From a checkpoint of a small transformer trained on Wikipedia.
Size: width 192, 6 heads of 32, MLP 512 SwiGLU, 7.77M parameters.
Architecture: RMSNorm before each block, no biases in attention or MLP.
Training: a variant of Adam for these matrices, 479M tokens, 15193 steps.
MLP neurons of a small language model. Each row is named by its layer, matrix (gate and up: input weights; down: output weights) and neuron, and shows model dimensions 16-79. Each number is 200 + 40 x the weight over its row's rms, rounded and kept within 0 to 999. A neuron's up and down rows have the sign that makes its largest values positive.
After each neuron's rows, "fires in" lists the words (lower case) most often at its 100 highest values on Wikipedia text that the model never trained on.

L7.gate5,158,230,211,194,205,195,166,184,133,196,174,181,178,181,214,270,186,233,200,212,211,214,230,186,83,228,183,197,178,181,268,161,190,133,205,185,115,197,185,182,126,243,206,212,206,204,188,194,303,232,193,219,188,162,249,251,245,190,201,179,146,168,158,129
L7.up5,183,179,249,221,188,230,175,171,199,207,182,182,199,196,239,254,236,207,158,256,183,187,196,209,152,226,114,217,130,189,254,184,166,213,203,216,101,157,209,215,231,204,201,252,212,209,118,217,268,328,255,223,180,185,210,225,278,123,176,173,153,202,224,106
L7.down5,259,200,268,232,221,157,191,180,198,171,223,223,162,222,195,195,224,172,243,224,209,133,243,259,217,261,189,198,239,227,223,237,197,270,185,244,171,196,157,172,252,239,219,260,36,176,144,198,235,246,216,247,200,191,238,239,225,114,257,205,182,172,230,170
fires in: "can", "would", "may", "could", "will", "should"

L4.gate152,237,223,197,271,221,157,167,190,193,181,201,219,162,182,241,200,259,209,199,180,148,206,248,225,229,108,122,269,102,221,218,184,191,206,233,197,237,203,251,198,173,202,171,238,196,191,156,213,167,213,203,129,181,191,245,208,209,252,126,187,210,180,238,227
L4.up152,195,219,219,256,217,166,241,229,155,194,196,219,154,254,225,221,146,246,125,227,195,205,227,227,188,211,169,243,214,166,223,223,244,203,202,257,216,196,198,261,278,193,201,202,232,129,220,259,142,257,132,202,151,153,215,241,211,180,189,175,239,86,158,232
L4.down152,147,221,168,223,179,161,208,201,255,127,249,223,231,211,159,227,225,222,317,195,231,71,189,191,153,209,194,159,228,191,222,213,179,275,198,184,193,216,214,203,220,130,227,213,283,223,200,150,213,179,192,175,218,167,246,201,204,156,238,238,265,267,147,126
fires in: "in", "source", "sources"

L2.gate61,164,229,243,167,198,148,208,249,132,217,215,187,225,169,135,220,215,243,239,140,232,222,157,175,201,205,252,159,179,189,148,165,196,182,191,174,209,223,256,160,217,213,228,186,204,231,200,232,253,202,197,150,257,111,183,172,233,197,159,158,184,135,181,249
L2.up61,206,221,278,234,175,184,209,203,117,229,132,230,313,236,138,232,151,164,222,128,233,203,246,169,249,252,277,213,173,181,214,179,182,196,136,182,314,217,270,184,231,202,228,199,200,173,220,248,167,151,153,151,184,133,187,186,178,217,158,213,195,291,123,198
L2.down61,198,223,275,254,161,178,193,206,132,166,118,246,257,264,184,214,140,158,147,149,225,214,260,202,257,237,228,237,230,206,232,121,185,157,111,247,327,173,217,157,218,217,214,176,92,219,213,205,167,154,154,148,227,220,178,171,205,208,164,255,203,256,104,238
fires in: "christian", "social", "civil", "political", "olympic", "roman"

L3.gate308,244,187,260,123,184,257,207,240,191,215,212,123,255,207,80,193,176,278,133,173,171,248,166,165,185,218,221,188,170,150,220,122,165,152,252,144,177,217,266,216,259,188,231,170,207,249,265,200,193,205,231,227,207,203,235,195,251,257,245,143,180,256,250,167
L3.up308,164,206,219,213,260,178,307,171,156,192,225,199,142,113,170,215,124,287,148,122,170,186,172,223,197,302,139,172,212,137,196,209,184,155,164,269,236,198,287,258,224,202,201,166,189,189,303,194,147,162,177,212,125,178,192,235,166,229,207,236,211,210,172,200
L3.down308,193,174,205,182,212,186,287,190,155,144,175,228,175,119,170,193,144,288,146,108,188,221,189,202,191,238,141,186,194,171,219,132,237,149,194,272,192,192,263,228,180,237,197,172,173,122,259,205,135,131,160,177,139,167,186,243,194,217,211,182,210,190,153,220
fires in: "national", "government", "civil", "public", "international", "military"

L9.gate97,248,178,190,227,166,229,195,184,256,262,228,216,233,199,205,210,207,178,277,231,185,200,253,219,227,208,144,144,156,280,239,155,135,174,256,222,128,214,272,237,184,161,205,168,192,243,252,272,164,190,228,243,201,162,275,180,183,251,200,137,218,144,224,173
L9.up97,173,139,107,228,251,183,185,191,219,235,192,237,197,235,202,202,190,287,276,205,136,172,239,261,210,186,225,115,222,210,270,141,212,197,261,216,165,158,206,249,198,183,182,112,204,220,150,168,219,256,212,218,186,200,233,252,282,245,164,202,204,267,184,175
L9.down97,202,215,180,281,233,175,114,215,229,190,282,184,130,159,152,192,235,155,228,270,180,148,190,215,204,204,211,179,173,190,196,102,215,218,258,122,204,178,196,241,176,236,188,182,129,203,188,249,235,179,235,216,158,201,164,219,249,231,204,119,180,152,180,197
fires in: "had", "have", "having", "get", "has"

L2.gate500,225,216,224,166,186,191,232,220,189,235,255,142,276,186,187,210,170,150,150,203,299,208,179,216,170,222,228,245,175,200,133,169,212,254,194,159,266,242,211,259,165,195,177,146,172,241,258,205,192,176,223,107,153,216,210,158,167,241,178,110,158,218,184,136
L2.up500,246,211,184,169,183,180,217,232,181,217,221,173,255,151,240,246,160,136,143,207,268,180,135,207,201,267,218,240,180,215,130,184,197,243,185,174,299,226,207,286,179,171,218,151,133,235,276,211,155,132,240,131,174,212,199,186,186,249,204,174,188,172,140,143
L2.down500,230,155,187,278,170,229,204,195,200,206,213,170,193,214,264,212,240,144,167,202,194,240,219,210,199,197,179,250,236,205,194,239,178,198,202,221,229,208,154,195,213,195,245,175,138,173,184,182,154,180,199,171,228,223,130,215,256,166,243,277,164,178,224,157
fires in: "university", "national", "state", "central"

L2.gate183,207,170,179,190,138,199,191,294,141,208,201,205,246,250,262,346,204,204,231,256,196,217,199,159,206,231,232,171,219,230,167,157,254,223,181,184,299,179,180,237,166,205,199,162,143,219,164,214,188,152,228,219,216,281,179,163,200,201,229,196,167,189,178,229
L2.up183,218,153,224,134,157,242,232,304,214,176,212,191,219,205,185,211,273,199,203,272,264,237,150,128,173,247,273,170,138,257,193,186,305,180,237,192,229,147,217,203,206,211,150,197,201,202,123,197,228,162,197,129,202,254,237,153,192,199,268,130,168,215,192,167
L2.down183,209,133,217,227,118,229,213,286,199,242,262,199,222,248,252,277,268,198,201,232,190,185,171,165,202,225,176,201,178,241,208,180,213,225,184,211,240,165,192,207,144,223,186,212,62,202,166,190,194,192,227,168,207,242,204,196,204,167,211,180,250,139,179,192
fires in: "san", "la", "st", "santa", "madrid"

L7.gate278,179,169,230,251,211,222,189,214,229,207,174,176,186,199,172,191,199,247,246,222,187,154,226,218,272,165,201,113,180,317,240,278,177,142,204,249,255,213,150,170,171,174,217,216,228,225,203,215,221,206,159,230,215,184,235,208,210,209,190,213,168,125,112,208
L7.up278,160,222,231,222,211,255,144,179,147,183,211,161,106,163,194,210,230,206,183,187,128,143,215,154,222,217,188,129,134,180,227,209,144,210,177,278,194,181,185,180,239,225,243,174,175,214,115,219,199,105,234,150,253,145,255,234,249,211,174,141,163,118,162,182
L7.down278,213,159,222,151,234,143,198,166,213,99,247,146,205,199,246,221,201,160,184,201,172,148,172,220,258,207,189,197,242,160,302,177,218,213,210,137,104,145,217,269,159,256,231,169,86,216,199,144,136,185,193,212,176,245,195,172,97,229,175,115,186,220,276,195
fires in: "have", "first", "has", "not", "also"

L2.gate20,250,217,228,153,210,237,223,178,260,192,237,146,224,238,146,203,177,222,183,213,188,152,135,213,134,258,276,184,169,239,103,221,158,221,203,215,207,266,230,183,228,205,154,205,194,221,228,230,184,187,217,182,215,195,120,217,188,240,259,211,167,253,255,146
L2.up20,146,276,200,187,192,211,252,150,207,184,219,215,211,153,225,154,230,227,222,263,226,167,172,160,218,238,185,196,158,215,144,242,132,261,242,229,228,211,209,225,240,171,151,169,170,286,238,171,110,120,247,173,251,213,183,152,177,271,179,183,217,208,240,117
L2.down20,161,232,172,165,163,232,291,135,196,246,229,192,217,171,256,216,228,218,185,262,196,196,222,205,213,236,207,207,204,205,157,262,191,226,246,165,217,198,227,207,191,246,177,103,144,183,232,173,106,165,195,178,261,220,201,143,185,269,189,257,226,202,249,158
fires in: "university", "national", "world", "international", "view", "vienna"

L3.gate443,216,248,276,219,226,270,254,166,140,225,227,161,213,154,208,186,177,217,181,183,200,157,187,203,165,311,204,261,218,159,157,197,165,323,171,248,227,241,249,267,201,243,188,213,187,151,218,253,215,111,171,187,320,226,147,251,283,253,244,218,237,230,164,175
L3.up443,207,251,233,152,216,207,258,213,200,215,278,138,238,173,174,176,158,232,192,191,195,185,198,193,143,270,212,205,212,185,229,186,237,266,205,238,204,190,239,227,246,249,206,165,258,217,168,200,236,133,153,137,240,198,197,184,273,204,194,143,206,239,180,167
L3.down443,197,215,191,195,192,267,244,202,223,251,262,153,183,179,251,159,176,235,188,181,171,165,192,212,186,246,212,235,207,192,170,160,178,344,202,272,199,251,219,248,173,221,231,172,158,108,257,227,174,158,194,200,251,219,122,236,294,237,231,230,204,199,241,228
fires in: "world", "united", "international", "olympic", "top", "european"

L2.gate199,239,257,260,171,251,163,218,210,102,180,179,152,226,184,141,179,156,188,226,155,191,214,163,176,190,234,186,189,208,128,227,199,226,118,144,190,260,212,273,156,263,179,181,253,226,231,236,294,245,163,223,158,210,198,252,191,148,213,189,219,225,220,187,220
L2.up199,262,266,244,178,263,138,222,181,155,192,194,140,243,182,129,178,151,211,218,132,176,191,167,177,177,245,213,167,219,145,211,205,221,122,173,167,262,201,290,156,294,181,193,221,228,224,230,268,242,191,208,187,223,174,250,175,172,219,205,220,249,203,198,209
L2.down199,207,244,246,211,205,198,150,188,144,189,196,194,207,230,222,191,162,173,179,144,176,170,211,163,215,222,174,229,201,210,207,129,217,172,147,219,241,190,243,164,207,200,167,211,114,187,259,221,189,181,209,178,213,235,145,184,189,212,177,247,180,220,190,248
fires in: "black", "civil", "political", "olympic", "silver"

L2.gate231,203,157,177,178,253,208,233,205,144,168,246,185,205,182,183,229,239,230,259,214,174,199,162,198,187,236,128,207,131,252,226,210,204,185,266,194,191,205,216,262,158,173,208,217,184,219,203,285,220,131,172,254,240,215,222,247,295,129,207,169,184,185,102,83
L2.up231,230,225,174,194,240,221,257,179,208,193,195,174,179,169,112,237,182,244,142,206,133,187,235,242,213,204,214,121,193,223,203,231,189,220,277,192,187,199,191,213,231,240,210,166,216,238,152,165,168,200,236,221,234,178,116,285,361,158,237,156,170,233,118,144
L2.down231,192,163,224,270,262,242,206,175,164,173,261,214,180,162,125,180,215,185,206,169,210,210,288,239,221,219,108,194,215,239,225,202,203,233,282,247,239,129,149,260,202,205,211,152,53,208,194,254,218,238,187,247,249,206,216,248,261,188,229,173,177,204,126,164
fires in: "have", "has", "does", "belize"

L5.gate324,209,234,246,222,182,183,154,219,215,221,206,152,182,248,179,198,133,193,143,214,226,201,185,198,198,197,154,203,243,152,184,205,185,204,199,288,233,152,132,175,163,191,116,190,275,179,129,232,183,135,211,201,178,204,233,184,236,133,139,194,215,173,229,220
L5.up324,241,231,154,223,165,228,130,228,189,166,205,272,247,241,228,249,176,153,141,247,215,200,212,180,252,168,194,237,288,146,157,161,219,287,202,255,179,217,240,234,196,201,192,223,213,193,207,171,165,140,291,220,181,132,227,187,194,170,153,212,273,230,219,217
L5.down324,202,178,133,163,244,212,204,208,229,253,186,294,260,206,218,251,159,150,267,254,192,199,205,170,212,256,180,207,223,150,202,127,222,267,222,233,195,296,283,223,130,143,297,179,150,174,143,207,202,129,217,159,235,193,137,191,212,158,182,226,201,280,164,209
fires in: "in", "career", "activity", "during", "source"

L8.gate442,232,231,185,178,213,256,200,237,171,193,222,180,215,245,228,265,190,236,141,179,174,286,258,241,174,249,170,185,257,190,196,194,184,199,241,221,173,235,161,203,148,194,168,221,179,230,205,205,241,159,202,132,255,181,274,206,188,258,231,207,184,162,233,242
L8.up442,258,169,232,234,181,216,174,183,205,224,235,216,190,280,187,190,203,238,192,186,169,149,157,229,178,148,226,224,232,252,290,174,167,192,206,172,150,255,197,174,167,201,194,158,172,227,194,166,246,170,265,222,290,165,183,223,139,261,148,201,203,285,205,168
L8.down442,200,255,195,157,213,169,160,160,219,244,243,114,219,170,238,144,57,145,245,184,264,159,156,197,250,237,203,233,179,251,269,282,265,186,145,230,221,215,195,203,165,206,207,151,138,257,197,193,154,196,173,197,200,190,189,171,170,225,240,232,197,133,182,202
fires in: "or"

L2.gate461,212,171,212,252,143,225,190,213,162,180,191,194,181,193,255,184,214,136,169,309,144,156,189,198,214,241,182,222,174,202,223,210,176,137,196,231,165,151,234,195,177,224,212,226,195,171,168,175,237,305,205,208,230,210,282,197,226,186,312,189,197,141,223,145
L2.up461,197,209,188,201,178,211,191,259,166,201,224,168,219,194,215,262,206,161,174,277,144,200,217,213,176,218,253,255,199,220,251,214,171,132,268,179,165,206,263,154,176,252,187,224,226,224,194,152,234,293,193,207,134,203,246,228,241,217,260,145,153,173,271,175
L2.down461,239,190,268,280,171,227,200,181,194,152,203,220,139,264,237,202,230,187,204,238,159,140,198,197,201,250,148,212,228,221,208,230,177,180,213,246,205,159,201,195,203,233,240,249,41,149,175,173,233,247,198,209,216,214,218,194,265,169,280,205,194,153,205,175
fires in: "would", "may", "could", "will", "did", "does"